python train.py --d_model=256 --d_mlp=704 --activation="swiglu" --norm_eps=1e-05 --bias="none" --parallel_block=false --init="normal" --init_std_qkv=0.0235 --init_std_up=0.0235 --beta2=0.99 --weight_decay=0.095 --warmup_steps=333 --batch_tokens=131072 --seq_len=1024 --dataset="wikipedia_en"
MLP neurons of a small language model. Each row is named by its layer, matrix (gate and up: input weights) and neuron, and shows model dimensions 0-255. Each number is 500 + 50 x the weight over its row's rms, rounded and kept within 0 to 999. Numbers have three digits each. A neuron's up and down rows have the sign that makes its largest values positive.
After each neuron's rows, "fires after" lists the tokens most often just before its 100 highest values on Wikipedia text that the model never trained on.

L5.gate570:488473383508437480483534511556394520585532512496460464484593469521509477469542536494453531495561463530567488491527554394495503486431544518488498502493547408501556489444508485552514488540512515428554541511472543491524561554517543538466470553502596454488517460433496433484509467432356486465534555451457505437505489591475612481632493431420532483489535636531375584515515497428519530531483584523542455474494566410431506476488484526514419486481454590540539587451496476481512477568510495500520485467529507454489418438482528582574534417588509446493558513499545500592573434471557548580538441488480566504481415462523378512332529410514470558460456576454453480509563459482492502595539518513464483485521519491431423589574508441446429501458498439427521494521476483427523500498491594
L5.up570:476514518457520582458461581506502459538412505556489486528553454524541478426535560497477534456515507422521513568466658522469534481371476603538515481490552441526570496518507482520425564525553499485494490448464535537500479498519476491543492424461480472474543516548571483500542457487487509465522520521493572492468499476591473561462642487397462546552442517475498528387435564448560438467521494378559457487417514462376470556498595572484527444436552538478492424430498505492459489542510444616518462441492496526477464434463562505575527466415502517449468520494564540486454541540501553534468470529528521590535391489564520544510565441516436517495494445473578485531437426506499498437568682483438483596426534444440456506518495492575560508481511454472541392353464463463544524462527566
fires after: "R", "N", "I", "A", "S", "Z"

L6.gate584:500460442468462548466428510465449489538371486495545464352548415553597469448500501479445527550524525500569473509560536514484531525442477523517507543471473508578623542507455440514537525466537465453460532577464464480527518515468456512474416397527457542496488521475566425490483515540424432461481554453425407511479499456487468530466534553517489627511418572492527440458529551371491571398537537497387456491435455546536491521519437522509519467574423505556422462448497474477488513556464489462530528569507414524515433476566590412485470502433554437497448659524589498461571490576435470486432521598523479483522530458469536425383474485487483596545541522483549383590414514537459548522445533474549560524443511528497526581577471466473514548496540411510464423482492495456527509496462490
L6.up584:510480493532486614457506450428534473476516464572460510507590468528513528489458455505469543544535514495542525507447535440487539476422503450463580502537443464447462445545486495545501489548425546390528524438511530491484557559521546504478343397584518395562490558525587517573502529360487488443478511443495470479536548417593531448564466370468548570466460545530510519495479446498555410494556615482529370473483550475431513606443474516487450422567512492476511536490419446516453485631560498517520525581608537442480473530417532478505499475493497546520479573524479506546468486561518566510490595517498523441546417551441574550336529496482474485459493455539473474553520499419534466551494554583456500456494527515479508579561540487538413502454472452469463457446435508433592474478549527
fires after: "R", "I", "E", "D", "N"

L6.gate548:464399437524351604499494498446442561457491470497621442487438530551515512469533475488513517451494438481520497454437540511524538534401617473536536441463491531547498472554514546439519492569511499579472521512513499486435527429485542526474477532503473463474496482525548458435521456591441550471470566529511503451454517399383374484518499485500443554417466552533564453515571606523580493576465590488554446507563386488529489475476453628478550580571531519480512456476514472545453444438425513501507489593463486525542568417446502495503535494577465489551525513459438503425426501426425518576464440449500532480505497435532466473416486511471559400590445477564403486444502494482402547460487510537515473525491603469366484522428514442486513415472546514549547483572496539525474423502585535
L6.up548:542484503558480539425629387442429542525517474462548471496537398520568500536471527493489442515529576540486523436564499510462400517399449377482459468526582405516496463547556487516480498475488426508429552494522560445549453505465510507483530516545587556545345482518389410519454545483444455442428472494496547578529510416432467445520472504527449575576539592407474554495517479489600508545522529502551557492521550532446483599514594532499521488502475443550450478496473562589470512513497461548499521532477451470520520486506604510497477478492488502490575472480457599506493527529425419455466390543605492494522529543519434551461512553485556459439513458628517521559442487578551516521483562547462434484435465511548515617472514604455545517548587577530541491471584501488546431467487439
fires after: "p", "5", "2", "4", "8", "6"

L4.gate702:485396514439420590493475555520469550444533466534530436474572462443458454505570452478504507500467466513468455456478490601494470470593541537508471523513405437437553536537427382443561522460454488487520484530587512382531514484471420512509517515576450458528598472503530528530519548507527551426496544465470505511544514471515445482467464525556514473538434471541453471517556567539529444513341469374433433435538488420520590570578560434463552516482503521452529506442482430588523512555511558393518496453582523526510573556517543417466418536498507486519452578540572536553451418539521422519495525520634514471532478421570552504464424409525469524466569477521551548586498486476527457431505454526471421526471474511516534531417501449544482484473448521418513474355542547523417580435471530
L4.up702:571459465450496523542430524512530408509569497531485440592483424442423381502615493493587427516445551524456461521557490561537467566495519528440505485427458447466543529565462545528511504542509513398525420508504548460461525489566464593488430512589529517497519430525469507417482531428483508502473590467500450507436482469525431472436395496434427621623475540459525571491477514512557540500484492396583621524531464422436543563506589523433519538434555441559494560425504489504547536532479524425515468492526534598486470539460549517521411550510543517506484563526478452580479490437486417540433467568582507416413433498452511501430481429484433505514568433497555496594533492523484570529472486467469518532453405517494595501484464451416505550476535558417523456451561537442432513512442550
fires after: "| ", " |  |  | ", "\n\n", " ", " | "

L5.gate454:508378512466470553464556503383548408514456461551465472518484519459587486569503497496538522561456452533519475466486485501502397556558564522514599535447479505434482544501505477464505489407409543537502495596504540461519541510510450527384442507468554601477454457478483508546502507454462473417597463474425492467480549468480460540545432448521446586444412548537502523492544495457545378472543552411515547500394536588455502454525467580504536472571521569507461489510419395540541509457498535564535507538482454494505452534575529547440531478549459505592565501573506402545505495521537456405513510483476448495528452548579440393549567542493483460518516480523564418487520551377411417459565497426453418582453504481383538538435483463457499538472565371543518475548482511552497455454541552
L5.up454:454547345477424469456443547458476529535485530440400457516490464572486509499491496490632516481569512464448459505552504505521592452479578468482442472427533460513523516437562497447536585468536508516525483606537389492387501559406479498504536469464493443529507480490541562523513566484553538488491449437584504473464474538574497563583539552466543414569523471500517456484488505497431500592487479461544510550634489590390589474625428573531485467549498465555460500570534608511553438532552512443499510458610583463533514542547511473502495524484561538558558528506512529491493387519426500453579498602510488445483503484567462464505406427575561579602505583475526533518490527490515514531476521450583347475553465524544520486495543527526510503532530479511514467487598475532436581509500472
fires after: "2", "1", "-"

L4.gate121:532587470574401426573513458506403616486564463508522399448469520532547509527570520402508533422444533496432560532559605537450516522463547471494478558429521485481508402505508474440489493510555511465371588430498438476474437416519392472488481578603432448584518466464485414506498497480529450603499508560455497402508462491554549425504492455473502487546599465522526495506508585450508528446460451508527529506596410500480520496486505553487546575498508488481544510534587443531467531516448444485490550513503484517455484488472575507544554486435504441518438601496471571524465620584507480526536490470530557528499488559543636520500531511455495527482449530549462400443512531535399448500518474619520499395626445480477513475557509549463494452543513465519509493449580567429543501594428500
L4.up121:497505435449488540622500491417479509527438429507492460466499534444455554518612499399522467489382492567496431419576600529501466523527532446513465487417529468488538353557392488486487426581437514443501615471464435389531438505534452517444462531502483537599502416473538428535460423488542466496512481535488509445545495553538408477513466386507426534548575436465465509466518457488442487476510508490514594552530568515416505560528569424583471549406515429546499481538570436554554537519560491496476445491528535514438605515518523555449483561461504535571536580596510521480505556494528466478543462438495491434459562500531537566432429564552441495418462487442457451456456514524441543458464448565557429515465474479574439492439454517408523461486473470548536488527580493437585511535515487
fires after: " | ", "0", " | ."

L8.gate63:567464525484526498496450455480513430541551491479472522464473464487546519450565545500496507467465521631507551484501564497558407468538474489496449453448418522400422542516417462454549617528466546554404466557491535562463446515455463464541541450553410574517502486453377496487509525473559520546481465463481520481389460577561486498564535459492522530556467503461534604591596500511468521509464407482498504544492517539562494590550466457583489487477544492488549562473471467570564515571537534488559513488421375452554598490526486523547488510511492489567553503517416409541573466428492486491542449500459465494431539414463429516382405490509562535405496481531534425501486494547540460528527515428453477574488484523473610418534470402485608374519515430521617536466537511483467556618508527
L8.up63:439436644449474547587497461402516485510493470534535465533515506436495518545526479498481532455450600563480480516552452547533452543531550651525525494418580420514414560492482475418519440466489517559526515463519463423514497493511544543390485554575495490484620463448557528557471565418498392494445443433547529519475444341550543527590526553469564519430418476548505523445519472518573522475537445556524526583468372507508562480489430511466515473538466469539495593502518496469571531444488562485405535523557633492529518518477571537604486512531461449478468523442485511473568551564472482556460560553504530493435465474392529520546519461403448540398504577490465477498534495511500461484601488552558492499564543523541485548571434462555544578537501547542476501483563504507494518582491553
fires after: " | ", " / ", " Y", "(", "; "

L6.gate53:566464392400485582410446370504433444569478449454485525507504464425517491469475482502585449504523436493531563512547480475509452490480490536484522526512463468474472445508451484447488469441421558421417432560468495460561565570502542478401468526508564449449479602422463531489472569472451538450475416456462550533531533512517479571497545460452428521500483534488464501592480479417498417462467556523438561531503519483498544521502454550516443475491477467538581593497497530533530539502551481529437521498530555442539498596489503605468483540468428483518488514453527476462419590498504417472523505508478514433469534521550459445438530453460607583330542380477557473533536459436459323494421533480498425487555490513441508449447477468468529404465514490572524394515503491458406568482597449
L6.up53:499489582564510512496504507448537365517413500493468463492502606529555522461543511498557464528477520438558411464538524508445575484540421489505517502437498555465348572475467475496503461521539537517502442574461461548604427452488572449598552418560556552480627472510568463503465476455557563423441456563453600580606458419601520498464429458464513487481532410441480514533517460533392405526481562526489529533550457539510507502512539470575507448429434409484481497479450490446519533552529492495507502486507461490474581479505506504449532537433497477459446487493521497488534496453469530584658515536536574450468498585489447562590441483505514547515513406506498411508557526594434468505448486533495492512466508490495523445442515537502505359397467484510552438392489445518558510460430423
fires after: "-", " un", " \"", "\n\n", " Re", "("

L5.gate324:554559442550421517466525505513483433500474448472615491447496499485482497509556486475549551501398572513473420445490498601527503490384566537505566448505556468549476421577467506494443442496410488520459519487578447463467435518555441510531479530503480507495484417485545594552470519386519484495523495436598573513540589442507605479577491496484459505541554483496505572434583556503501479446430518561508480443513448450406485494524525507525434463473471445537591557520547512482453452534604535554608490525507387527516529528528606498520555479531501436567540562540536496588439538510537542630452627489496479554469451616494510510529482489495529402433470575478532457447502548603390532453511472556440442509479394461463528567504600503472457415511493464583513532507587491472475526540447531
L5.up324:522525395617498450417470556502538462537504507485540557512587430521592494507384491542547574537470531502561496541445477523539442394509515528545508442519486425492461506542505480467507497428517546506410527484533535553445438493441513437601513457549439546501528515442596514459532553591555506508525539545475496564511540517500600607507459509528474472444437402602523585454447436453602490503583558524497509578555545402439534512481531518538467504474512452530607423513469451471466466470581494506503472517588398517489574576534529499480499545569470463545422520446456435529467527499513476475507538530496510456502425474525390468428504475509527489475573480543461554491438515531514483466401493520425601467543558457546539550388555602442462536546428532412459517568532453402477584588428518
fires after: " P", " F", " M", "| P"

L5.gate333:515413498528445555445565501455428437512542462445479553501467501399543514519558499497517540496496474515492467478566527568564530446508541506557482545495514530563412458592593473535361557474432541450509532521503588472370465577540466471450405436529427405491547471458441476501438543421485493411413482466434603432465531514465607577456522487427539518503442507484512533592563526581416505477466553485555547480433569508495531518499482461572472465489473539464424505493449433471491561555531499447493506525477600457513418472586517526541481517494450542454509592513481395508503512509478576563520460521555413459494519489410465538456529473439392554515517554430494450484466530542520520458519458412562409470574509479644557506482613454528459524543555417476532456534506492598459511537534453
L5.up333:467417544436543607562501454315511538517514480424486468513453548508584562501571420503532425522553481533448486478545471530503482473496557403500551556626404472511515498583452440416541520506516506531510489458438532530503521569476450491522505477508490468591499492474514566525500472512457534397429449362494429518424491429534460485585441493482567514434430495516588495477476482590483460468466508458542597512430537583538461507602495406490394441458543449491518533506500453527557543490461490502451587460527504530494512598480474546559437481488489567529453550508573415475461509502476495364401522482496464387416517506492438558495520517442512557449559536489450458433518639509499458591488470491550471466526520520438559559544509514434557487438446483492492499466405487533458435528494437
fires after: " | ", "; ", " \"", " / ", " T"

L4.gate310:476478520475465527470502537412505435530565455455502517490536559505527539599455434479554525568483411539474608488444628562527515442544518517474481500437582402488501490498459495503531508545427467481506486492523518489404477454493455477450462442466396609514437534484537387576498547460461477416596455402502497593467505400531453549515501537497516475469407522476415532499531461552473418457490528418485525408488590558503469431545422525558540382502538615498505477513484496435585402530500548483592552508488509563432535584497560505437457496567426437546520547589517406453496472537472545545504519443583508527519536518503486440591617549509483485511568465548461469471574489465472427481492432465527440507440537497516551491528476455508509427482492422531474470555396523509554464512625437
L4.up310:551514391494525484590534476638514495490509503520427508607511484488481536517460437521493452544500502502476490541520448498467565560508510358545513473539486564490531474523578474431407450470556492477660517394506458505576481534463572515585554571491510533531436519440455515453539561565512527543396503501555484528527556572494586479560473433487562641555562464570454478455588603445426536568532520506483533517497449522510538525498485530476464571515457428497438540462536619492447507447486498508444529439530504443537575446482495504513461407458504581444428489499439479513499546510421563452563494463481527556467477491575603516410424484504477502428494400571429478413527534454520467489500558531462456477540495514551473468567415593541641541470524568442482490458547472494457505435516481
fires after: "\n", "-"

L5.gate653:485419425499515418376408451450577526484439462526560611511465560415606461544503492490499504485519604515575514463478525516419382453463503474486564507519538489489474515342448593475478481507533450580489527550398535515538547526449506545499517491401484486466464513498503473586499540480560529514574533442495529395509471492546464464493506531492518471516411603519478550558517587490565460500473454506499557547460482501435431590444492511517569587548504449485445510592454575606434581524527501544466521543557416561450554456424583491495430469418451495520590523420472491413444491496510420473516492513481484569467444501468505491490499430481449607422564483460537499585487524484440427491511434466427417512512557497393584489451535587483474491508496528397535497535464487494502462495497565
L5.up653:505472495540496504518617509497533498521567492528370456559555534515564523528484472499552463593524464451439452493454585495533503478555511523551447543473539604468448537458526482505544452522559486463415576636510392417410520500541539435499459414501532482524549568487552485545529422492551488511488511531537445455497492567471362528422528496429517459412497601457519490527466498579471520508516478487490511517528543555570533481482587573506443583546547422578420451487473475545512481509538418518471525511600471567507528448444476518474417533441549476486523454433461454439502521492525446520640563440451462486556440484493394554585506519565461526496372468506493496540461623403451427511552497403447385486458485508527575543521517501539533469465554537485500487557379485554571488531528449
fires after: " | ", "; ", "0", "2", " |", "-"

L5.gate576:482642530532470548410550426482537432493519487548483591478407512500432469526504494508508534498498604491474457479529465575463496531606500472577379518478527466494504463510491575444529413506404492479558516501457481472433535559490547553378448431427477580494498520509438591501548545526543486548470603409482506548509549465495571461595491485431449499521479640518483553537372423545525439437493441484574500530451497507411396565490557526533527431544408483573441514470508397516455518472497481449558541500562536491394460445469463422472499487528487491523471502462503426508475519537503422472510386517535363537507562473455414520524505561479466493485485478468530464519520481540504506517505472542433432442523453500565440584617550500487531430504569476458425518484512519518455530514386575
L5.up576:527592551454510494436530507494551434523456479491551549487515430562494529414453511510570508502476529408443414505602570561451520569487516500546512484505575472465436453395543537394532480517483517459599363565543491528468539512571496510361502493454553641543442541523505596429561592475454556462501544418520502514477515527494478451535423523528619550476483505435489591528501525528462436462595520531463540458527417430456459505537568500449579422470523524562469531487470525474582544484534487598542644562559560519474453468531502526458504445563484443507439493549505366484518530495493475434522422437531472477416513493462525462581468545515584519474529529439540528515454549527529546477498513523458484425484518510543487526488532490564491474477601401578437577514543502504524458589416493
fires after: " M", " p", " G", "-d", " D", "-"

L8.gate473:499571410425408448451432414500517485501480438478514514543544478426537487596505520478434565486492445433468553497355464475479479484479596525535406529430489560512525500516504579539588537530462553564489490513482512421520570494546457501417475495447545515517673521531554492508472478512497468446574513419412378479496484469431483522453624562481559512562555506458516522466524518516558496566545476470498478566561608510523523509472467524515498460577534495446457474519410478480430494612383406451507500457487356479422504424595553471502471438531521488556492483505467607488476534463468489494518513478501567536499465401454541428521526386521620467518510545515570524513457494501513499523548602440480512525422514422422446472491484496484442467505549475526588483561508532456526573510540568
L8.up473:515555503530398502423403507495579448461502539454411502458456532554577451607465515529487532497505496548426472469476500438508474437468423479501472522501512527540462376455482506447465551511555546489508545511501450503442454377473485398508468507487459508495543598529551531516497546531525458490583555425508457465585510509512476494509437528550433449497475483491538452515528399406556560517461464485480513532438467543495469548484421534433483622484526546515512478541545593369467420579466589450593520386538471441422477496467468533523454481527427505515539545559488582546465491467480392571526427401412490511419382387464417414470548501563525599476443497517527505497470571517562463520536629524544512465521542498555525490534511495552364530527556507566477511517483448495561539510462491
fires after: "olog", "i", ", a", ", an"

L4.gate408:555581521482507464474574558447499495508427552477529558455555541526469539433523490501547581448478451519632500404430501467573495476493435469474498528460548491598601481492521593467552439641490450551551567568529481515446487555490512557517500497460494639495488477510421491539472478489482457394549503470517456528493506502538505477487447528549478415460540537420479547593425539453528518502566539533511527573527515451444560511530512532556520466563518362431375515479508501457615513613543459392487522540426454502441613470459497531520505568444530490565533509499454453500424469471539490577520469469577523519473631490510487502547493502507548476501505517550487497553585628501537481528478576401596446521542459453489544532558446586369483559537430553479484477539522516511430479440506504
L4.up408:446550525435525507458517466525507558444433497576550519455446538483594537511567499495550458408560492542446475491435506614496517625391551664528464546523560438514535492484472423438505468437512474617441484421530441467525495498472519468511512567465567579473502468491505504487443516535530489469531527540520509505507525376404528557546427568465445556463491558475370551512549545535444459492507426471501428454511506478593402393652484538508538509461499513540516538561560593454550504461523552465454576416495424530442574525466530475443608529391476512561423481516392441547517461505537443475493544524497531462529597437572445457588479580514443509469419509528464480551503455470505491416509508541473495472465515502460498442529469526483530450442552501447489523542402510550496488516497551
fires after: "-", ")", "("

L4.gate613:492452520506522493498597579490561518476513492485485453531583486483514497513476542506600497514565569488539581477550498553538529434483462411524533589492520498568471482500430536522532525566492558396528549531421487420571480581483497488573435458527440515593428540495438467549463525437494482478567529486510440499479478418462448609457393545530608467435561491431534437599457511565473508406579478461476541592549527521525502551473524424528492472452596454420527420488491436531568421455481413481546530545458477420611463541493541555492421522444487485534597547499518587481489489512502446410597453481460504423511617564494525467548469523474525611528493557508521411543478523574579465537527573440601432493503558504456488453531517550437503474489494591527543549592478486513406520485463437
L4.up613:465515477533482531541518545528504489460524505518468411493468495469424518473501463508474431474502647460502505514503508565493398464396501470564498459503528535575493527498473482497434542508571552533498425480482399553564537595463467499566494467471481431476529608551322502583489517491473511500553437466629420496413490416525511586505446503562486487477567512596524370429407586541573447499535447463499460460483486517505466531444588438516505543417568540498519505464454382457507453528501472518588502565483498484499450385473492562517504463497556561485484558531390520541585491509457568507563536491391487423495548544447513449551470528504524494496494563593478467484460507539498452367553516423519557507527548505613481503521551416490512522579473560520493494519414534426425462423479505
fires after: " ", " over ", " of ", " with ", " $"

L6.gate617:473393502519507619555507516380517496511514373384491423489455564453545480468594503460488448613524483554508493477458528508441446469498570530443543428439452546544507514431500548538506569460507517496477561506525458458482501430491441492460508538504376489577492455478454427445570462425565447566535413504505530447461543509594492557483589501489499523430403559488599544583558502517440463527441484493481515520531489464566493528538543476502544472502489443522564564521503501525544477568498590433516678531471503460539591500474530510504452521480428501560533544536432526445484623530481491500438484539519494382471436540585533538546475558451481385481535485425588497483396519513394475509532495577436517474600496518507498408538518444504553450497530465523600452520502477435519494535491440
L6.up617:492350515500504540547468618447615441445566389444525450494505462507468541489493549508574466505463481503520540518467522529509484486526460434495529476479511507526504560406528510509443630434481521457518493430616552467537528481489423530517560459527418446548505521453494478490571447423553536548510421491471531404479513461545539500576537537540601457426392573457542489582532568473467630514464467465480523468516410418500530582564599498470586500486469500460619465467503557473524469544522473537517592514492502441515558538489443511420483523423470486528474523543477486485485537538447543524370432522470475426515407486480552470488514516473513493341506495467501547516400524474457526564563453528465521521514453559455533412544531345534591554579538550415494531499542490522501484509461492
fires after: " | ", " / ", "0", " / (", "; "

L8.gate531:488435481486449489514578449471475526468564504377499472476521589540449545479547511498486526499620579420469388410590405552572504592539518561444453446356569522442524500449531592460492516536512539459559518526459544476458488546437568473445512453589465509467556495531521526471557330541436486537505509504590490439554470503594536524394546519460428427474525580478456545510478552508473546489440555510558510514490500609546460406518524470564535577541635470546564431530541464476471467475506557435409523490599485532536525553551609509479548557478467545530456532500502446551449387485469590546478525501540414533518552435528554490528533516508462526508572485500471489607538490503467477525532466440447439525536523571431506467428496432498471498501469473502466443563495459534548456527485493
L8.up531:575534502546467445439395489494430430415510479446483484496539523518544535557525497470483390545519531543467477474524515514504524443525577437454503523571495466494596578575534503500469563459551496583516579499512398519503429502448487405423498561493440557561465389461529514601527479459450513408516637523483510430495494471504382457540405517469549523412461392444540603480553491532485482464551446441437509572512487477494521480625479455472515503439459454466485507475497515550547516481536563476443419458602469443426543518445539414561483512500538480515551481517473518436543446573464592420508497429572535444476486637493469508555474413510515526415485483537486545513434641524458472477478452496550459568545527545440505466550478467385563464556509552530557543571476514515450502537518432
fires after: " | ", ": ", " |  |  | ", ") | ", " ", " over "

L4.gate60:567504485515370510439528404523421518563439467363621575507530523491556491573622530482464537530445469417505453524457506516470483557533486621490486504385493468493573468421453515461478495514527482459531529456470548441439520469570522549491445524503445484527548505588347475548518555467522470516479523553489531466486569478474526568574559389471483490447516605588544501462477534476487573471470502543486410442551503558525488475443464522475513466512528554476552459599503480542501444530448458476417555416564512482509577468447540557555532517462422455556443499422445517486460432465534568548496517590494554527533541563552559446417473453481435470492585514455549516469499551401470425535469458623402553466552489492501473509525481452513517570506522493563528409499567498492583437432484585
L4.up60:539486503458512570485551490445455576462489480509423438487571549507591480505514439501519436518421491452506466484528460481505506516467536474502433487463501486560497487572391478470520489496602493480400551517450391402487419493485490509521589526534461576537515522479522522539460474559436541461457582611362557533503555561526499548496537414567324509471420454531558495480395573557501440455552463494548507509511528446540467537474586592572442532527478468540563513510525488587533522474446550537507494498609594432535606515500486429519513536432463517478455516477467556475503522475536473473596451400498456424548526514552546564449479624446521525377420442465535577580433531494477484480447518645524402498466466502457496455516499556463504484465462491514481565515539513508486458569531569
fires after: " |", " | R", " |  |  |  |", ")", "a", " |  |"

L5.gate374:500450407493458534387534386440490524511543462458527473515509509475441515566541504490557553371493408594536511433464522585576469521588518495462546469510500460493577481472528483513576526415419487497541458545356526502537511568500440517426552578498403481525612498417399552415495539488564490508547467382550489449507481454582539534525409473532557503534404533493501482516508436527524489527424510460419429461492481511382561622526534559488542458438510466456510526562520518428564511526475411456505530519464434462535523605455544469471501510530497531501488505513392487563479503508592433460443451525488566538584517494457479433473554568572464478425496540521502508535490488471485464417545428511542492486554535518512434515537534464444498562559477537431529545476385458570444426408544505
L5.up374:480526423491592561397549458511503558483527533432347453543539429475526582469503504502564532497514546476467509539492512567568550454442456468486482513639457350541524451529439575427474488418506509521549475474447479497534458443488441532392464595510424459524383449515466570417390476512548501516521472468472502518487493555493534513494398523513527550565432480564547481481591538512467388478448472513457459480588524538415526564580507517476456473487465451514446530480483607412452541500641480489464469511531532455495474551544526496458516502511539482510497549496483488591492572534528456455501442534478559523527519521562568428479421492603414535503509539569466585455483467554525472448488419561500419500543571514518493499580530585408559618553523473491526546453452462444476495546528436
fires after: "-", " (", " | ", "°N ", " ["

L3.gate7:502574482478521583445549471434494453494477496482446441535478488521507411458525466499419499499563482470494474460508534509518559482565484456423552534542452478510504476441497437493524526525493511355478537463533535481492581583463441429499524500501398464546414477520529567517576555487463462527540559528594495463525495496494475524537456489499518441413498553464662459522543476437469645506507473461492442567496529411558508514572384482517546452387536426432560565523507534466555453553466525465591448526487499479588590482416462477539465528560418478527552530517525480521516556526522558466429448539445471489500431601535547402473550599485430532472561608608495456560555537444497558493443444530567500420620492554535537519504553473512427582518441478546548512394527510456422466496468420
L3.up7:542479476477478432483546610573455430484494497504593463602551514477459442469497428495547526498493531454437515421517534512526437663435509485479508528446505486427430526525513535505521555500429491489570402607579517545576551530490519519513442458511476460494519542506509465411570511420516497423503508502477445501490452382600517536356461469538534601563479528455486520518577462373441525429523604568510476532589576528529479470493547459534498537445543382521377450531517527539493510455456524465501515547439519581581465540481515578447553450416498486474435554548563466502483501601535454557619483530552567497480461509434434570545530528483593506461533525453474455455442511472524478472566498485554523472538494513587478488516504559526596408492499474546527478462458541422531499393501495
fires after: " in ", " the ", " ", " of ", " place | "

L5.gate392:506471485613435464470346487483515509457468454455585469441572495495434430433452498498513547523530524477494515470590495542489517566542530519560471490484546483530487524515441467480555508605563536502503486546405418486439500448564534502544462553535510562441543460512628429584487428541498475409430477549590585466459545516477472571454571507460535503630634546507450486562444509531575612483492450508544508471556440570594564512482469579533464500500460504562462582477425525463484447506568461520523456478476519561446608549496522552594582488495502507512479508528572412520490425463492502533477515545538585481498447459524401572521539527451491524521583579574489559418508583458489554581528519447538441536474523517444517597491553392476477512450504450501506460567423498550460491439573510
L5.up392:456472480524480436525489464501503548518564514469498419438520437460474487464477522503532475490471471403483422566484532460603536497446438452447492457510476528498514503408478475441440518428511480445554535572407494527398506457461495535519575535485473465540468656512546604429568545540551508534600501468456571436436509448518501545521494616506402620591540491498497496492462599509399522479509530431457521527490558435550423488498469434466375534591440476576514511542379535429472565497525480523554561382489523556603447420582526527490517550535542588522534534541508462497522432410542505454578465525537560561477528496404491452437561455516472516509528490562470516449475600508491513445518433542519477549524566551503664458433485509477518535478450470461526485464528474525476577489555504
fires after: " T", " B", " b", ", B", "B", " F"

L4.gate36:578350452390500519488466407461477549494464499450535564487557423502531458470533488487512528523483404518551477540455547546545519534452527588487517482551483406483404466506572448486535474389460512485485559493482529480514474471462458487486446471491459507553472450444499537580545531549478496447531549402411529547513522512492362493507463481435427512462447593452452539489475515490496517507513647472349498508511419512449510531585422473543441524448519575467555490485504558540620486572459467491508515568526562497562425497412577450344493552460523546625499550475567438581483563539558403384494496531526446505526482572484531478438510510592510536451519479482491474476544540562437513454490483461380502530488578476539491551459542488490383516461484455459511512454507486530473453509569526
L4.up36:561475449460502556490506426470479435494466517472561558572576485537509607584485474505522430518628504557533499473489467577523500577478540569548434446538561485490477523486592517539544451500502530461491467511506523519514558428474543585442515419461618540535516454395490538426554481532454501465546607464513459511466484509703473472500492518489484549523400550480455544439460566532611453464529586448509486463489462472406516508513490538523456551541540521477535423468400463600433504497482434523439468616527555578474470551427539526560452511404551512546500486460626428589564415459482497482475449531502512530557489475443511547415449514518486519513480513470458454501525550538486494519418574583469506532467532488544506565594529490492461487399632454378469520506515464499493449480551520
fires after: "R", "A", "\n\n", "S", "St", "==R"

L6.gate649:498500412560508517549478551540518499534493478522479509482520531446542444553473456497453408508528378492531497457452530473473434468530546498400526469526409522505434475529439554575542501516497469519460569556476492489464467431483390529512595541474482511531489495503569405530386513477428441506516478443442521519415530483454519526508565555582438518571468523491647551531672510474498496498539506473461628477444536485577573480468583506486571474581590474435573498585475489511507556467524536490441456481552510441453407537521454457524433481423520485526482489546539520536567516482516477560407517537465526399568521443539515451505455536514485477500469539573369476573584490403597520429512423450434589533546502512472416486555524587560473445443596486516553512508537511572574516583528454
L6.up649:502583465491492495578450570496441514505490525523510513446473500499588450571512530493499510475459467508533541624505563486415521461451540469459403510501473503481602472507540378526450456533562501495471435503483465497560582438517419533552408463461454526520543531589534482450476553467449509550608477539517428494525529586440434482482443539504483495567577518475523536448552448563485449365462549474459422512481440481533541485432416450528581537489478435489474425541447541602381483494527476471539532562586506518462443415475499501471528528431537545530557585480498507477499560450494528519514531458498528581476441433449578452406460527489484491612593478441581501574454424473504525366504511369487534560477445563485506453433551491574342609516534543532554512470464493470538505482502503
fires after: "olog", "al", "ional", "i", " Cal", "it"

L6.gate432:465475534500510527559533495474427444437531477432554422497502521487588487503537566492492579507491480531526560594506505517371529476528509501593493517468517560521518457442448498572539428599534544497504604513508468450428452470397408550487519466486576477506469430543490486514568587488491529400454586511476451502472448547405502525521497509454425501502539587552370430493538471476422487476461524457479554485541491488472597559400455493530546478564533438514476462510544447534538434496385335474599472498507554565491502503623518425609402554484461528573548520459407488418548472460439592527484504472507439465532519451443461605515533580569481412499465440477545463465443491535462520554395503523526549435488461504477528479535606440497496440430496431518541501504481480474542476524487452
L6.up432:577530534496447503507462522497503529439454531528523476522434529417501497465414547514487559598503484446528525530460497494536486519531387501439504556510518506481559538555586437580431489473577489394410468461482525457497520515337507513511499442459516460532441460500453526540476525469454589521485571530408521380492511556392559547481446485545487544476644527419547556548558589481501537592503422500458560493468501412536472546428485416507532493477559513402496588527542480385496556435597388434500530490421500638532435457556474525494436576551485580501533488472521432502554497465493586436558488489406479557434521483466448518509465504494480458514446469479459562471518525437483449476566526476551445570552478497505534551481573516470489434503522514449490544454471516544402494488388396
fires after: " t", " T", " go", " s", " b", "T"